Weights of a small GPT-style language model, trained from scratch on English Wikipedia: 6 heads of 32 (1 for keys and values).
MLP neurons of a small language model. Each row is named by its layer, matrix (up: input weights; down: output weights) and neuron, and shows model dimensions 48-239. Each number is 128 + 32 x the weight over its row's rms, rounded and kept within 0 to 255. Numbers have three digits each.
After each neuron's rows, "fires on" lists the tokens most often at its 100 highest values on Wikipedia text that the model never trained on; "fires before" lists the tokens most often just after its 100 highest values on Wikipedia text that the model never trained on. A number after a token or word is its count.

L5.up504:133103057178104108126121133098123133110154111168144118101154107128102174077129112208127099159133139131104128115121119132128096145153115090097106184130190151175156153131156103180090125099112178113105143093141165139136142098106121133133161145228137190160109104128150102145109142141166091190134204070082162095104058123152115153181152157130150066173205192084122151135094131135109116129106035109144156095139084078141099108114123136163143092069107080140143152109101074082106062140108150099144151147170104131151115107119145092124111131140136134169148166134146146122105088153177140128
L5.down504:126118117068124095136152092121155139146145123130147074179112176111155108068059130147138070100144149183128119175092135092100158133150084156150129105086157097154131094148188077064173134161121173119126141119140133120142109204113162215132192136136168086181160142098106119133122148127143089111172199080133155093085117110142078107124108101127101168092083146095109095100109116156177131134141137094136130151124132091111106144194119096116120146176113111163092152106104088163158148172126084162175144142151103126086156151131144133099192140164173154149153116158135104058092168153093100130
fires on: "ar" 17, "ou" 14, "b" 11, "al" 9, "qu" 8, "og" 7
fires before: "s" 24, "le" 10, "ly" 8, "ic" 5, "her" 4, "il" 4

L5.up582:156125137180116076133143101122160149112090135199161120126175096140078110081149130163121094147143134133093109113135168102118124135128175146115147129092163115180134122156156101128168068114062170146144091152156173172104100147140126161165158155086100189103136140120138141059167129084150145115121173153105155157148162133093165092095140132140078128158103133149111117123129079118196146142113217118074117141153123110121129153183095109046176177155058170144073091099086102078157111116076123129131137121104149137110164065142193122140136114084089165089140149192102138142084190172146056085
L5.down582:126203080117106150105112111093077153123104077126164090072143115098113117220093154118150142153048102079121080143124138120141160074087106130155140141100139089085079140154173143228095120099158130152148115143142114149118155136163089125114135094103133131152143091199143119121109107157120116127156126156124118120170138179122127139115128104066123120112123116115145077184135110124105132138136126170163116184123129132117080177092111106170162059071147147138126086076169141116132122129097081148173130174085121154137080166074099167151033081119135164161142131154097168095113150143162150168
fires on: "e" 27, "st" 14, "u" 12, "v" 8, "ac" 7
fires before: "h" 14, "ary" 12, "it" 10, "el" 7, "f" 5, "b" 5

L4.up107:134115200112083158144079128100179129098062103143085125129149136131097191120110113100133176194136129167177085126086131139126140101152187189108109103090156133172091121115086124095106101164174160134110182143119077185116113110161116108179106152189102114139154149184139125106132110090168116118146116087131192150163108106069124164104092103147181107102156119132081111128092115173168129104113142149149067136126115069132153166114137088061187144178063159180088157135097117138130129085090106054146140116116157173118178179138113084119116119101140143099146127131099154093137109135176176104
L4.down107:173110108117087143076116109205109109125119129163135136131144103130136173159139121166164165149172104096143126141124137113107182087118200092140156157144096178122132136190112130178086116138135044154132048143144117164110166167071134106141138176140176148114072179111177148162169120149111181152121108162183147065146093095098064138106093175112154161118133162121172118159098173081156094068109097124126134102121052087145126086136127105128075140171131096119073110094083159102175197093118088133106124098146159070148107127078124109105103150108158173108141160099185108145133120150178071133
fires on: "==" 57, "c" 14, "e" 14, "f" 10
fires before: "\n\n" 34, "ess" 7, "il" 6, "it" 4, "==" 4

L4.up845:072114100133130114157158100115084070149082137106173141154143144090143163161171122112160150111153125152121168120159134125091166066102094149167075138172082078074095189117142076170127151137118160149047121161129181147178106120137162097174194140163128125110109093154080108159101129129157176112093106102112110104116148139153124151130094156095157174162129103141137141120107062193102175087113153089073086114118130173106141117165128122112108149130134153121196160088130147123089155067155112187170174149161124140139148036145078127101164124116122073110179107107110090110075175098163183157
L4.down845:117139159191124105099110121126188190107132082169136072143096117115137168102105116144187150107182110092142128081145098151096104132139168125127164082164118098155107103074101088070101112216155074152153165063195134117181162178099131109153110129126150028115154159165135112152145140179174130119134109073078190122130138103067132128146130097130133103145097155082102090122158142152133116127114123113134166202167118104149122117099141168129051141156085173168131174155133138139132106189110151151120117118117121131121104134162055134074167124134153136086123142153135173167130131099129117062
fires on: "en" 25, "ed" 16, "ant" 10, "er" 7, "un" 7, "em" 5
fires before: "g" 13, "um" 8, "c" 8, "it" 8, "uc" 7, "er" 6

L5.up409:095183129110181140126237162162095123128152169112112136106146110128123133106108142078153140182138139142185105148140109097156139125142131115150188142063058110164145158121123173058104123056066147185111103122142071153135116105146124149094160113039169170111134155104114104152162148124058170139121129164104157128163118138088079193098120120103097216097087174095223171165127094108106141155132116132152159099138087089127102099087148178171125141076106124136137120170084105109114139163137171082162135119144097137166142091088141147133151101110144158143153126086132101079143138154135183077
L5.down409:132055057131067120119153126098167118124153141152143161155176138174128131085119120104094166099100107136147164135092153151087143182187192130073150162125102086131117178083134141099151147134138154096090140064109115106114132122109170162147101115071154115089104139166102117168176131109083158141133090116156122118103096103114123100147142141112087119124136137210093115087103097157153087169092125096109165118048138093210130152167106149076146138124154176114149098192106137187166160134124122166149090040150127063033137074133104165111128115102072185136112225145151102179136120158060139146
fires on: " m" 25, "{" 13, " k" 9, "ag" 7, "b" 6, "ld" 5
fires before: "2" 12, "i" 12, "m" 10, "/" 9, "ue" 7, " (" 4

L4.up996:156128151061130121100109145078154141225105149087106102160131110151164205114127130128106093094125152183120145139118102121122162200109051167124118162085185108103119080143148076144119039076147114167177118127114100144117124077147130114153141149098101156120079142124127167162089110126120150144154108173090160158137094141073163162174120096080122145160127126164107093122144076146088161156110084152175206105138143155158171152138150113094125135127187101145149153119118166090124128113087108145119117139146156082171092100148157140103105133104120068087167084124168182141167186088134139126
L4.down996:133126162114164108111154144128148136140134148091152091138127114129168089125105140132141100114111166133040118158106147132062179158088163105100134152149160126186093138120166133117152073173145073176116134147107165162142129138061126080083098124110120174124122182093128153121108125149190110155140106069125133100158152103093188146212131129084143123119110113091185112095095180114171068060158093092134090159126150088165115174099140111123107118128163158115178073103123168185107121130144169124067127105108142117126122152185108110139115149179071135156107116116181116064221102154114131143
fires on: "l" 51, "s" 48
fires before: "o" 48, "ow" 8, " t" 4, "ic" 4

L5.up43:122169125105159147112088081163106140121132107142108116073126132076125164173134120088140076134176062093157112132160136156164146178118082115159110198143139158158112098107185146158158132048073155163212150160121146168118120076157175100139042150078135126095121095128111145103096116146125153166112194181155076144121125128188171138157115069140151144081128130122123117138142141131097061141122133169130089123134155164134128125076143065122181140151150155128163111152176147150097133146081151205148158153107133093094119133130137122085132110117138114113079156119132152110083148125138103044
L5.down43:146105114126128150141137098072171140152129121104113186116163125171132095100165092086172141141113045147033082138086151146104111104149173093163117138119131130159122123115148069125151092105189101154112097130165055152120144124144134085160120197160113125077186060107138087135124123133177152124097166127136104146060127129077105157110141170104131083118139142136116113113080122054135117134079210154174142116131101123108183197119141136051124099155151112165149149089104165141156139119139090135070135093113129106136146216096134155140104110178084097083095112154116127104160138134197150133
fires on: "is" 17, "ch" 16, "ish" 15, "ary" 13, "h" 6, "on" 5
fires before: " " 28, "od" 15, "op" 9, "om" 6

L4.up687:146106098075106077077187162086116128131136163104169104145143106162096117119082148120114224165181139125155132141158165102098100103073131094131122133128144116132141167102164193138145156168129113194162103059106130134105082100124126116108101116205193168105104136165094154137091095159068148055196115139076160125102137078086132155112166176121121141105146112094123116133177084148154091133149152186131151198142143145156131112134102143114094186104111123137129083152076106125130179113070131104125156125095069145143141139094134138127179156071163107090121175122145082111145120034140124094
L4.down687:104142157159121150202125159176127122126187174125168143110098139176117088108144099181099152187155152167104124139142117130163140114131110144114043154091121128150110088074141155111129130070060094114101112209166138205121156094104130162132106095133110131104148147150132109157104089072205236157136111112105111108117148099101129120130179092106124139169092103104115135118128113136123101082105115127092121159108158084185132120126128093152172125140129109169167142138125159122075175144135105134052149131122149076135169182075164089109119095124131107066106072180172092146116099175089161127
fires on: "ec" 24, "an" 19, "ri" 14, "u" 10, "as" 8, "ac" 7
fires before: "u" 15, "ame" 13, "f" 7, "h" 6, "om" 6, "ed" 6

L5.up712:145105157080112113164101134114138082151149064146111127156088214093144109146119117139103139108172124071135142144139127164113097151105140163064120076069123146120164148111140151188091159096127138122157182137131154118120092107105127131181119195082089166121144114119082133125108060103075110128150115144125138130133120079102115089132192096112184145034105134142149179159099142177131122118134120057134110144137108114164085102120152173152140119090133217117170118127147160142124150139157101122123170099156137136049135133107168133181108165135159122148149144153080079117207110091061123120
L5.down712:156077158127156145139111128108057075080115094139137127145133151120129130140142192151121163130061164131183130186146086155165078162138125106109152087149134147179160164176118158120179096155184152115080079127159121118142108108171112145170139127140137096062121146132130072087094106056107066159159168096071099114123122148081121111126226089134102086126176186063144154133151075125057093108070142092095154090156107112139120137120159149141133126161065147141123146118193159132107183141080118042124077142171128128101134155123187072110123153081131079122128079187130126103099132106094115110
fires on: " " 36, "2" 13, "i" 9, "l" 7, "15" 5
fires before: "," 29, "2" 9, "o" 8, "and" 5, "15" 5